Weights of a small transformer language model.
Size: 2 heads of 128, MLP 1024 GELU, vocabulary 512, 9.71M parameters.
Architecture: LayerNorm before each block, untied embeddings.
Training: a variant of Muon for these matrices, 155M tokens, 10711 steps.
MLP neurons of a small language model. Each row is named by its layer, matrix (up: input weights) and neuron, and shows model dimensions 0-63. Each number is 50 + 12 x the weight over its row's rms, rounded and kept within 0 to 99.
After each neuron's rows, "fires after" lists the tokens most often just before its 100 highest values on Wikipedia text that the model never trained on.

L8.up960:67 60 48 61 76 32 43 68 51 43 48 41 49 40 31 53 53 46 38 31 69 59 56 43 53 43 44 64 42 40 56 52 53 48 32 41 72 60 79 52 47 40 42 74 44 51 51 46 29 56 44 23 34 51 59 31 34 54 34 65 35 41 47 54
fires after: " w", " B", " W", " th", "f", " b"

L6.up117:61 60 59 55 35 38 56 35 42 45 45 45 28 47 45 49 57 62 55 53 39 39 56 41 49 53 61 47 45 32 72 65 47 69 71 53 63 69 44 55 42 65 38 53 54 69 47 43 37 63 53 53 56 47 55 49 35 35 69 58 62 65 58 38
fires after: "im", " a", "p", "en", "ill", " for"

L5.up409:62 53 37 65 52 57 53 54 30 51 46 57 50 51 50 64 42 41 69 48 23 56 53 51 33 73 62 61 58 50 35 45 40 72 57 46 40 47 47 34 71 38 58 48 43 44 43 49 47 39 66 59 57 46 42 36 43 58 61 52 42 50 22 53
fires after: " se", "f", "ct", "al", "c", "it"

L5.up520:51 38 56 54 69 43 48 54 60 46 39 65 54 53 55 54 60 54 43 34 45 48 49 57 64 45 28 44 50 48 61 52 40 49 31 46 54 32 63 60 37 62 52 58 68 39 55 42 48 41 50 29 48 28 49 80 56 60 53 56 60 58 34 74
fires after: "o", "at", " O", "3", "ec", " "

L6.up958:56 50 54 62 33 46 56 27 45 45 55 55 61 43 26 35 54 36 56 37 52 37 50 27 58 87 32 53 35 48 50 70 37 37 64 49 76 52 31 44 57 55 59 44 28 50 50 33 70 40 46 51 30 57 74 59 42 56 44 43 61 56 50 71
fires after: " f", "f", " r", "un", "r", "\n\n"

L9.up294:39 56 75 51 65 35 44 46 31 43 17 52 47 32 61 43 54 57 69 57 50 38 31 59 44 77 63 76 50 43 47 47 37 32 30 54 71 52 41 47 57 56 48 64 43 45 50 56 48 45 47 30 40 38 42 43 58 36 67 63 45 60 46 46
fires after: "i", "c", "ri", ".", "u", "g"

L8.up776:46 39 60 39 41 63 56 39 52 22 57 55 44 55 72 44 59 52 62 48 44 40 48 53 49 70 44 35 53 42 48 46 46 44 53 55 44 58 53 56 65 45 71 61 79 66 75 44 35 54 28 42 56 70 57 74 42 51 58 48 50 55 57 48
fires after: ",", "o", " re", "es", "ol"

L7.up359:44 50 66 31 56 50 52 60 40 25 53 48 27 26 58 44 57 46 53 63 40 56 50 42 64 57 50 43 66 48 28 59 48 39 35 43 58 55 55 47 63 56 42 64 66 46 49 65 61 42 56 41 46 57 48 39 39 46 30 43 61 69 54 34
fires after: " re", " r", " R", " d", " pro", " as"

L6.up127:49 63 58 53 53 44 66 57 37 63 50 58 67 67 65 77 54 44 58 48 39 33 68 44 49 55 64 58 72 41 75 28 35 19 51 51 47 59 29 43 35 30 46 58 58 82 51 45 40 40 37 44 61 48 62 59 62 33 51 57 58 41 37 47
fires after: "qu", " l", "he", "ir", " v", "w"

L5.up213:65 38 51 57 31 43 62 38 60 60 19 37 37 45 66 49 41 58 15 56 64 58 53 45 37 49 34 71 53 51 70 67 37 62 38 31 80 66 62 50 61 47 46 52 58 67 68 48 69 63 47 52 58 72 70 45 76 22 45 46 47 43 58 48
fires after: "h", "at", "ran", " T", " th", "00"

L6.up559:50 56 58 28 49 51 44 32 52 54 49 45 48 46 57 64 61 71 55 46 47 46 49 40 38 40 65 49 31 57 60 56 51 38 54 63 52 31 30 27 55 65 41 45 58 43 65 36 73 52 48 66 53 43 57 60 38 31 45 34 48 71 72 25
fires after: "ir", "in", "an", "ur", "ran"

L8.up831:42 54 69 68 60 50 34 43 38 59 43 58 44 46 41 59 61 51 42 39 63 44 62 59 37 69 44 67 52 41 42 37 44 45 42 37 57 59 39 38 46 44 50 77 47 73 59 33 60 42 59 39 31 40 35 35 27 44 48 48 37 59 54 46
fires after: " a", " A", "ur", "a", "ra"

L5.up153:63 55 52 36 71 58 40 60 33 58 61 57 55 37 59 38 59 59 63 64 48 55 57 48 54 62 69 36 54 60 53 55 43 32 53 58 70 45 52 46 75 52 35 56 36 40 39 57 58 57 40 47 29 51 36 64 40 46 23 65 38 19 50 40
fires after: "p", " a", "ist", "s", " A"

L8.up779:61 47 32 51 67 39 47 59 30 38 49 74 39 71 50 48 54 49 53 36 41 62 47 40 59 40 52 49 54 47 66 42 57 54 60 75 54 77 50 39 63 39 53 50 31 56 36 66 64 56 71 42 43 74 53 49 36 38 43 68 32 55 70 45
fires after: " f", " B", "ri", " w", " A", "b"

L5.up268:70 36 44 60 56 40 68 47 61 51 72 52 36 52 41 54 28 43 64 45 41 44 53 55 50 63 37 38 56 54 56 39 23 44 44 46 54 61 60 57 41 53 61 54 56 37 60 38 36 47 17 55 53 54 58 36 36 40 37 27 54 43 31 58
fires after: "un", "en", "l", "n", "ur"

L7.up735:49 59 37 50 55 47 47 67 38 51 59 79 67 55 47 55 61 67 60 62 45 50 65 54 50 53 41 33 44 59 58 60 59 46 38 53 70 57 67 45 48 49 21 71 66 48 52 55 53 73 58 28 40 51 47 33 39 34 23 73 38 62 57 56
fires after: " B", " b", " U", "b", "l", " H"

L6.up439:39 19 37 46 29 72 46 76 60 50 43 52 38 46 35 42 44 46 52 64 64 32 57 41 51 72 56 45 53 55 47 70 50 55 49 55 28 56 39 40 44 63 50 30 57 49 42 47 40 34 42 38 38 52 41 27 55 63 47 56 53 57 60 48
fires after: "g", "t", "l", "e", "u", "p"

L6.up299:41 60 44 38 32 56 42 75 39 67 56 35 23 63 38 52 33 23 33 47 82 52 20 61 42 54 69 52 69 37 30 60 49 55 25 67 47 44 39 62 44 52 30 59 53 43 40 48 60 42 49 52 57 58 64 60 58 56 62 50 59 61 47 49
fires after: "i", "u", "l", "g", "d", "ri"

L5.up334:58 37 39 39 66 55 47 26 48 46 25 48 50 54 48 56 24 32 44 41 39 63 37 61 56 57 46 37 63 54 57 50 37 28 52 32 45 40 51 67 58 30 60 63 54 46 71 60 55 40 57 27 43 38 39 64 69 71 26 60 53 53 57 41
fires after: "o", "--", " se", "e", "ro", " re"

L5.up827:57 61 69 32 22 37 48 65 54 43 59 39 45 51 43 51 37 54 62 37 72 75 43 40 56 58 56 47 57 19 39 48 62 59 61 57 44 51 37 72 56 43 58 50 51 38 67 50 59 49 58 40 53 39 55 27 54 45 53 48 41 48 70 39
fires after: "s", "l", "os", "c", "an", "al"

L9.up458:59 43 75 63 54 87 61 66 46 52 43 47 45 52 43 63 68 52 73 61 56 45 57 36 51 67 46 40 55 35 40 52 36 62 39 49 55 67 65 60 52 58 46 57 58 40 69 41 41 38 48 37 60 56 59 43 59 56 58 71 49 41 54 71
fires after: "t", " ch", "e", " de", " w"

L8.up220:64 50 50 61 58 56 67 62 35 60 43 49 28 36 39 93 66 34 50 50 33 39 41 46 53 68 33 46 33 51 48 67 49 44 71 76 58 47 31 74 49 47 57 48 59 55 54 56 45 70 22 34 55 41 49 49 76 67 46 54 31 73 63 62
fires after: "9", " A", "u", " I"

L5.up963:24 33 59 44 59 34 47 40 56 29 49 64 57 58 48 54 38 59 57 60 49 63 59 43 39 57 67 44 32 14 48 72 59 55 71 55 49 63 52 62 51 29 44 50 48 47 41 52 51 28 40 47 18 63 45 38 50 31 45 62 59 51 51 42
fires after: "ol", "r", "ro", "is", "n", "en"

L6.up986:62 42 50 46 49 34 36 41 34 19 48 58 34 44 37 48 56 38 68 58 46 33 29 39 42 54 33 46 28 30 92 81 62 55 40 55 65 68 48 62 72 60 41 57 44 57 60 53 46 33 52 48 46 66 57 54 57 45 40 49 61 47 44 53
fires after: "p", " P", "h", "s", "t", "pp"

L6.up222:54 39 42 49 81 32 34 34 46 41 48 45 43 42 51 63 47 62 51 62 42 55 82 59 66 49 50 51 63 30 64 58 64 60 58 57 62 64 69 60 50 58 52 42 72 46 43 44 46 48 54 30 35 69 54 54 35 42 55 61 44 59 75 55
fires after: "er", "ul", "og", "n", "g", "r"

L8.up810:52 53 54 42 30 64 46 30 59 53 64 61 52 36 57 36 48 45 72 58 47 72 46 51 63 56 61 41 54 43 43 48 46 37 50 33 63 40 31 47 62 41 48 45 49 54 49 44 67 42 57 70 50 45 24 48 41 38 51 31 39 32 58 50
fires after: " a", "e", "ou", "8", "a", " A"

L5.up822:35 52 43 66 52 56 53 28 59 60 63 40 48 51 33 45 64 64 61 47 40 64 59 55 32 37 48 68 20 38 46 65 42 34 31 75 53 30 56 38 39 60 44 59 41 67 48 43 47 47 46 55 26 46 58 55 16 38 60 56 51 35 59 44
fires after: "i", "u", "o", "f", "e"

L7.up27:60 39 26 62 60 49 57 37 47 38 52 37 51 31 43 25 48 52 70 67 54 48 59 35 65 63 55 49 64 30 36 78 39 37 75 76 52 68 63 52 41 40 44 37 40 33 42 56 78 56 48 45 54 26 66 62 44 54 40 43 34 64 56 41
fires after: " ", "2", "iv", "s", "c", "3"

L5.up895:70 36 48 65 61 61 67 61 55 35 48 37 72 46 32 47 46 50 28 55 39 33 67 52 69 53 52 45 45 40 52 72 84 51 46 50 67 60 54 45 38 27 82 50 57 57 34 37 57 43 56 47 51 29 38 34 43 46 37 46 42 44 61 42
fires after: "m", "n", "k", " M", "on", "om"

L7.up653:53 47 56 57 40 72 42 55 39 33 67 31 26 44 53 46 40 35 58 48 41 29 37 52 39 53 59 50 41 41 70 47 46 63 53 51 54 73 48 54 52 59 28 41 52 51 42 50 70 26 70 70 30 47 52 44 47 36 50 63 49 65 59 38
fires after: "t", "l", "s", "f", "st"

L5.up459:67 55 45 30 65 58 43 33 47 55 58 45 38 57 74 67 45 74 49 56 43 56 48 45 84 52 36 54 35 55 23 48 49 38 42 37 51 47 64 40 42 36 58 58 62 39 49 45 35 48 46 42 64 45 64 47 64 44 57 50 69 43 67 37
fires after: "b", " C", "ol", " W", " Y"

L5.up756:45 40 45 47 45 61 61 76 55 47 58 54 71 53 54 60 55 58 46 57 64 26 30 37 61 56 37 32 66 55 47 38 36 56 39 52 45 51 56 49 49 55 70 51 33 53 26 43 78 38 33 73 72 48 51 46 64 45 46 41 80 77 51 71
fires after: "in", "S", "pp", "op", "p", "ov"

L7.up141:29 27 41 38 48 52 37 63 48 46 34 47 34 41 50 38 36 43 27 50 64 55 31 52 42 62 66 50 64 64 44 31 45 54 56 40 43 55 54 51 29 37 45 43 48 48 71 49 50 37 61 31 44 40 54 50 64 40 40 50 58 62 32 68
fires after: "re", "e", " re", "es"

L5.up637:34 53 58 62 40 50 46 26 59 41 29 60 45 62 28 40 53 51 56 14 38 49 30 66 60 62 45 43 26 37 31 54 47 49 32 63 67 52 43 42 45 62 37 49 61 50 52 55 55 48 42 52 35 35 50 49 36 37 55 62 66 68 55 56
fires after: "l", "r", " l", "ir", " r"

L5.up417:47 67 71 33 62 52 35 66 50 53 39 58 51 36 43 49 44 52 60 63 69 67 49 65 59 63 54 50 58 57 40 45 50 28 46 37 46 53 71 54 59 67 44 57 43 42 44 49 62 41 45 65 50 50 57 52 52 41 59 39 49 47 57 47
fires after: " D", "es", "le", "ran", "e", "ro"

L5.up683:38 35 31 31 53 34 42 53 45 32 55 34 43 41 58 46 64 48 16 43 51 47 46 49 59 63 41 47 36 62 47 63 48 54 51 37 38 52 47 54 29 59 53 35 41 50 29 37 50 62 62 55 80 54 39 62 63 54 45 46 63 48 38 48
fires after: "g", "st", " g", " p", " d", "en"

L9.up1020:57 41 60 56 61 39 54 58 31 62 25 47 71 49 39 41 40 58 57 59 52 43 55 50 33 59 36 47 47 59 44 36 48 50 46 48 55 54 76 42 73 74 48 76 67 73 36 69 34 58 68 23 66 45 69 37 47 30 28 30 31 28 67 53
fires after: " B", "ic", " C", " P", "l", " f"

L6.up968:52 50 33 56 48 53 48 48 50 53 62 54 44 66 45 42 41 58 70 50 51 47 22 51 32 55 32 37 56 59 64 48 37 44 36 87 37 61 50 30 65 67 48 27 54 29 53 27 68 77 64 72 54 49 68 57 38 40 48 49 59 63 60 56
fires after: "in", "-", "ip", "'", "ir", "er"

L8.up273:54 45 39 45 48 47 70 54 66 44 51 41 59 58 50 53 41 68 61 42 64 63 65 35 63 70 58 42 43 47 61 45 45 53 81 52 58 64 40 71 51 29 58 46 54 45 74 40 50 57 50 49 33 43 51 47 37 52 56 43 28 78 65 39
fires after: "s", " as", "c", "en", "ec", "or"

L6.up910:44 48 46 36 64 56 48 33 38 36 46 54 62 58 53 29 65 32 35 39 50 38 69 52 75 33 22 43 82 26 35 70 67 39 33 48 48 54 48 65 68 51 70 59 47 29 55 69 51 38 56 50 56 61 62 60 39 59 48 64 44 51 50 39
fires after: " w", " d", " re", "a", " st"

L8.up222:58 42 59 70 56 52 50 36 32 44 55 65 55 54 57 44 31 79 55 58 35 49 67 77 56 57 36 46 43 55 66 55 49 42 57 70 38 70 86 59 59 29 53 51 51 39 63 33 36 24 60 41 52 48 33 48 63 47 49 51 46 30 60 53
fires after: "ep", "p", "ro", "ac", "ir", " G"

L5.up57:46 54 52 32 54 45 50 37 45 41 61 57 52 47 90 62 56 53 48 69 45 53 31 64 36 60 41 43 62 61 61 48 40 46 50 58 76 34 56 43 39 58 34 49 57 51 61 64 57 50 55 53 52 47 55 37 44 32 32 48 55 66 48 71
fires after: "b", " U", "oc", "ro", "e", "ol"

L5.up439:44 40 49 55 53 48 33 30 51 38 44 28 43 34 52 61 64 59 75 30 56 34 55 54 56 57 37 72 75 46 49 52 65 42 63 40 41 36 40 30 70 41 21 67 37 54 47 58 48 58 62 42 35 33 43 45 24 39 75 52 48 66 50 52
fires after: " E", "i", " I", "r", "c"

L8.up63:48 65 51 52 43 67 45 61 66 64 48 58 60 69 59 42 54 59 50 42 49 40 33 52 54 29 46 43 49 52 42 59 65 52 41 47 51 51 49 31 44 48 62 39 66 41 56 56 44 44 50 25 70 74 54 31 43 47 59 68 49 54 48 63
fires after: "ol", "l", "v", "p"

L5.up1016:35 53 60 61 46 45 47 47 69 60 36 45 33 31 40 21 44 39 47 51 40 33 36 41 62 35 46 40 58 64 69 53 36 46 22 37 51 51 62 34 50 55 38 63 58 54 48 43 45 39 58 42 46 38 56 41 49 53 42 47 52 75 49 42
fires after: "p", "r", "v", " n", "es", "b"

L9.up167:42 52 55 62 47 62 35 46 19 50 34 39 66 51 58 52 32 48 51 44 44 53 65 48 38 64 58 39 47 46 43 46 64 32 30 61 24 62 73 57 46 52 47 59 51 38 42 46 39 48 59 42 60 64 46 51 45 24 38 39 59 31 32 65
fires after: "c", "at", "p", " p", "f", "ep"

L8.up69:54 53 48 73 57 30 72 49 21 49 39 47 66 49 60 57 56 37 39 43 45 50 53 59 61 49 33 60 63 57 35 62 49 20 59 69 49 55 39 58 58 56 52 74 54 57 54 66 53 66 50 42 49 58 54 50 56 55 43 71 60 46 34 43
fires after: " h", " m", "ed", " M", "ec", " "

L6.up657:43 42 55 50 45 42 44 40 42 60 39 55 30 74 54 25 47 52 35 44 52 54 38 33 50 57 29 70 56 60 58 71 48 52 38 33 49 55 55 61 43 48 29 66 44 62 34 33 28 54 47 58 60 44 84 65 34 24 49 57 56 37 60 57
fires after: "y", "h", "i", " wh", "or", " th"

L5.up450:63 35 37 74 58 51 49 59 40 63 72 52 56 40 45 60 43 43 42 32 49 44 62 40 54 42 24 50 33 38 46 60 33 41 39 56 49 53 35 39 64 42 31 62 48 45 51 60 44 70 27 59 54 78 31 54 43 45 38 39 33 46 35 49
fires after: "un", "an", " f", "en", " s", "ran"

L8.up561:50 38 69 58 62 40 57 51 65 33 49 60 40 21 53 44 68 61 54 66 38 73 50 54 53 51 58 51 50 65 60 33 71 58 31 49 41 67 40 63 47 85 62 33 50 87 51 47 33 36 50 53 62 67 59 57 53 52 46 66 28 52 31 31
fires after: " s", " c", " re", "C", "s", " C"

L8.up135:51 66 32 42 55 59 43 26 46 53 30 49 58 52 55 77 64 65 56 58 59 44 56 41 64 41 35 50 69 38 66 72 61 53 46 48 57 37 44 55 50 26 52 62 69 49 44 47 52 51 56 60 49 64 32 59 38 62 44 54 48 66 39 50
fires after: " ", " re", "er", "a", "\n"

L5.up373:42 34 53 39 40 60 37 56 39 48 41 37 30 46 45 54 53 62 64 74 43 41 35 42 34 53 60 42 40 61 51 43 57 51 22 68 48 71 32 52 48 56 50 56 58 62 59 65 43 48 42 39 51 51 59 47 55 40 51 51 45 52 44 52
fires after: "is", "p", "s", "ol", " C", "c"

L8.up328:51 42 30 56 58 66 90 48 51 71 52 19 45 43 56 55 62 46 46 72 61 47 64 38 22 36 54 54 72 73 51 70 60 53 49 56 56 67 52 54 52 46 34 67 50 46 65 55 47 52 23 65 62 49 67 32 37 46 30 55 50 49 55 52
fires after: ",", "t", "r", " is", "c", "at"

L7.up23:45 34 22 55 60 43 34 47 54 47 43 38 50 51 61 55 73 74 53 20 56 40 70 50 60 68 64 42 57 40 29 55 48 41 40 42 48 46 50 69 46 62 41 60 37 48 51 46 39 53 45 61 66 39 56 51 48 46 85 61 53 83 60 65
fires after: "c", "r", "ec", "ber", " g", "ore"

L5.up865:43 47 49 56 31 55 08 67 52 68 62 34 43 40 48 68 31 42 40 44 58 58 38 42 36 55 56 41 36 42 55 61 34 39 46 48 46 53 40 46 58 54 49 37 56 57 43 45 25 31 37 43 38 66 48 46 58 43 54 52 56 67 40 58
fires after: "c", "l", "g", "ag", "ac", "t"

L5.up671:55 45 57 40 45 78 51 37 69 55 64 50 51 53 50 42 36 53 53 61 42 45 74 58 58 57 60 31 57 60 31 45 42 45 62 52 70 54 73 51 55 66 53 33 51 34 57 53 19 38 33 54 48 30 65 59 64 52 48 80 51 67 36 70
fires after: " d", "ec", " re", "om", "is", " pro"

L5.up732:33 43 53 41 80 65 53 60 51 47 46 66 39 31 48 54 67 44 59 54 55 52 54 53 38 49 69 51 44 53 51 41 35 25 40 57 70 50 67 76 49 52 52 53 49 37 42 45 32 60 31 76 36 52 78 51 54 15 19 38 50 53 49 66
fires after: "f", "r", " f", " F", " D"

L8.up1022:28 58 56 55 86 53 37 49 52 47 66 53 62 33 49 41 52 65 52 46 46 47 52 56 36 62 59 40 47 45 40 66 38 42 30 07 44 68 31 53 71 47 39 71 49 42 66 25 41 22 56 43 53 67 48 44 48 38 51 53 64 64 26 52
fires after: " pro", " c", "t", "b", " th", " w"

L8.up817:39 64 65 77 43 51 39 58 75 59 54 59 19 33 52 43 65 57 51 40 41 65 55 36 65 44 67 53 57 40 64 33 48 44 32 68 48 37 60 58 54 55 51 53 35 56 39 20 38 48 40 65 55 60 60 37 62 43 52 39 49 55 40 63
fires after: "t", "est", "f", "p", "b", " f"

L8.up111:53 47 52 44 60 61 65 50 40 36 37 66 55 57 54 60 45 59 38 60 58 36 55 52 58 32 38 56 56 41 39 40 59 23 66 51 39 50 35 66 60 48 51 48 26 45 62 45 38 43 54 54 63 41 43 53 46 43 43 80 61 49 61 52
fires after: " ", " J", " al", " Al", " h", " H"

L5.up369:75 68 37 52 49 62 53 55 61 41 44 66 76 53 58 48 54 30 46 50 54 56 57 43 28 32 33 65 66 56 51 69 32 47 69 54 44 52 53 53 61 47 41 52 44 47 57 52 22 40 50 59 39 55 27 57 24 63 53 51 52 73 34 62
fires after: "is", " ", "un", "-", "om", " f"

L5.up215:53 44 38 69 44 59 53 35 56 51 72 43 47 49 51 45 31 48 63 47 38 63 52 47 53 48 45 65 71 54 25 72 40 37 37 55 46 46 57 70 38 52 49 70 47 61 60 41 50 35 25 58 44 61 49 54 27 46 39 46 62 60 40 62
fires after: "u", "o", "c", "is", "at"

L7.up381:58 30 51 50 21 34 57 33 57 37 39 72 50 34 55 39 57 46 70 65 54 63 67 50 51 51 41 49 49 52 54 40 39 53 33 61 43 35 62 55 44 58 48 49 64 62 47 41 48 50 48 38 56 53 50 84 80 49 41 60 70 38 65 41
fires after: "a", "o", ",", " t", " T", "t"

L8.up841:41 57 44 56 57 37 72 48 45 51 29 37 52 48 43 38 51 51 45 33 60 62 57 49 65 55 47 37 32 33 58 67 49 49 60 52 47 67 41 52 49 52 35 55 69 31 50 61 53 48 54 31 51 46 58 81 51 43 33 59 69 40 31 56
fires after: " ", "1", "2", "3", "ep", "p"

L7.up678:25 44 36 59 59 60 65 54 59 40 36 30 58 39 39 54 52 40 56 40 51 39 55 79 61 48 47 50 48 44 57 47 44 67 48 55 56 39 32 52 58 33 37 42 47 27 48 57 70 54 46 54 65 71 52 55 54 39 37 51 56 19 47 42
fires after: "3", " O", "2", " F", "6", "1"

L5.up0:56 57 48 56 51 52 40 63 71 25 63 56 41 60 37 40 56 37 45 52 60 45 60 52 47 37 27 38 44 49 71 44 67 51 41 52 49 73 13 65 53 41 49 37 42 42 68 38 46 53 83 72 29 48 70 61 43 44 30 59 72 65 59 63
fires after: "os", "p", " al", " ex", "pp"

L5.up639:87 41 70 44 47 29 54 55 82 55 21 26 73 52 65 53 65 54 62 53 80 66 73 42 39 47 42 58 51 52 69 55 44 46 35 37 29 62 53 68 52 51 38 48 46 32 48 28 34 52 36 65 33 34 44 42 46 55 24 54 51 29 55 57
fires after: "er", "l", " pl", "z", "en", "or"

L7.up515:59 24 50 81 25 56 27 46 38 38 55 69 50 71 52 39 49 54 58 68 54 54 65 44 50 76 62 70 60 55 31 54 39 38 53 43 44 56 45 55 63 37 59 46 52 71 55 53 50 40 39 38 52 48 52 29 57 69 58 31 62 44 43 47
fires after: " B", "if", "f", "al", " F", "b"

L6.up626:56 41 52 38 28 38 32 37 59 59 49 59 48 69 61 53 44 38 25 37 39 32 41 49 64 41 59 66 52 49 67 50 45 67 21 55 23 52 66 62 33 64 49 50 41 50 32 47 63 50 50 56 64 42 47 54 55 55 27 52 64 59 64 43
fires after: " pl", "o", "st", "og", "g", "al"

L6.up944:33 46 59 64 56 47 69 64 59 61 56 33 43 47 54 53 63 49 64 72 45 45 35 27 61 56 46 53 42 54 60 33 71 62 37 45 35 51 40 50 30 48 59 59 38 50 62 53 72 42 33 59 66 56 51 86 60 40 27 36 21 42 43 50
fires after: "ar", "s", "al", " re", " r"

L6.up717:62 39 58 53 54 50 27 43 70 51 66 45 54 48 36 58 52 65 24 53 58 42 43 38 42 58 32 35 63 36 54 70 48 33 44 68 45 43 68 61 47 32 44 52 65 68 39 45 51 28 41 45 50 51 52 65 38 41 50 59 50 45 53 66
fires after: "c", "ac", "p", "re", " C", "im"

L5.up205:52 50 38 44 42 45 25 55 52 62 62 36 38 38 74 73 40 43 38 46 68 42 63 48 61 73 45 51 54 59 43 46 38 30 29 47 29 43 52 50 61 47 38 34 45 61 43 40 36 56 66 60 40 77 67 47 41 34 67 55 48 55 54 51
fires after: "p", "ep", "ac", "t", "d"

L8.up801:58 49 34 28 39 56 75 33 57 46 36 34 50 58 43 35 70 41 54 48 42 55 44 47 37 49 37 44 39 40 50 56 79 46 44 49 34 55 38 46 53 62 78 40 36 54 55 73 46 45 54 38 55 31 61 47 55 32 58 46 25 40 65 63
fires after: " be", "ul", " an", " for", " r", " or"

L5.up686:43 56 30 54 39 45 50 46 44 43 56 46 40 68 50 55 44 42 69 59 38 75 53 44 46 48 56 60 59 79 42 58 33 43 31 53 39 34 37 46 35 74 43 44 32 58 37 44 48 56 81 36 31 44 66 50 33 50 50 52 47 51 60 47
fires after: "u", " U", "om", "od", "i", "ro"

L5.up51:54 41 49 63 49 59 31 39 31 40 59 61 48 40 43 41 58 50 65 55 46 55 55 53 54 47 32 70 48 45 45 55 53 45 44 31 44 52 34 40 82 34 40 65 53 36 78 42 64 49 47 51 46 53 38 56 64 43 49 52 58 65 50 66
fires after: "c", " S", " a", " O", " I", " "

L8.up844:46 68 55 46 66 33 39 39 58 35 18 60 55 58 23 52 57 36 35 57 52 27 43 56 53 41 51 47 48 61 22 55 49 45 53 81 41 46 26 45 54 68 26 44 69 43 30 37 49 57 44 53 45 56 41 62 55 42 58 64 39 51 34 67
fires after: " G", "r", ")", " M", "l", "w"

L6.up474:50 51 31 75 69 45 43 36 80 33 57 44 62 67 39 45 34 60 83 57 28 53 44 39 48 46 39 53 41 38 47 54 53 53 35 53 48 55 59 47 27 53 37 44 33 53 36 50 68 63 52 72 46 51 36 49 61 20 56 47 43 32 41 70
fires after: "in", "u", "2", "3", "4", "i"

L5.up64:60 59 50 55 44 47 52 47 37 54 37 57 31 44 38 59 53 22 62 63 52 45 36 59 53 57 41 64 53 56 71 62 49 49 55 56 50 32 25 56 42 53 40 38 70 46 63 39 52 61 72 40 46 70 43 50 42 62 35 57 55 70 22 54
fires after: "o", "qu", "a", " ", "u"

L5.up467:48 55 41 53 68 57 60 47 48 58 54 58 31 39 49 48 53 43 58 63 42 51 65 46 33 45 58 43 48 41 49 47 49 50 73 56 54 40 40 52 64 44 35 65 40 57 76 48 47 24 41 55 64 52 46 44 35 23 44 56 35 49 72 27
fires after: "b", " Ch", " ch", "t", "at"

L6.up208:73 37 45 70 74 72 29 65 69 30 23 16 57 48 45 41 63 51 68 64 67 43 37 74 49 32 61 41 42 80 46 53 66 55 41 57 39 62 41 51 46 49 56 64 62 31 47 59 42 52 49 39 57 55 46 54 51 44 42 37 57 58 32 41
fires after: "is", " K", " re", "ar", " M", "z"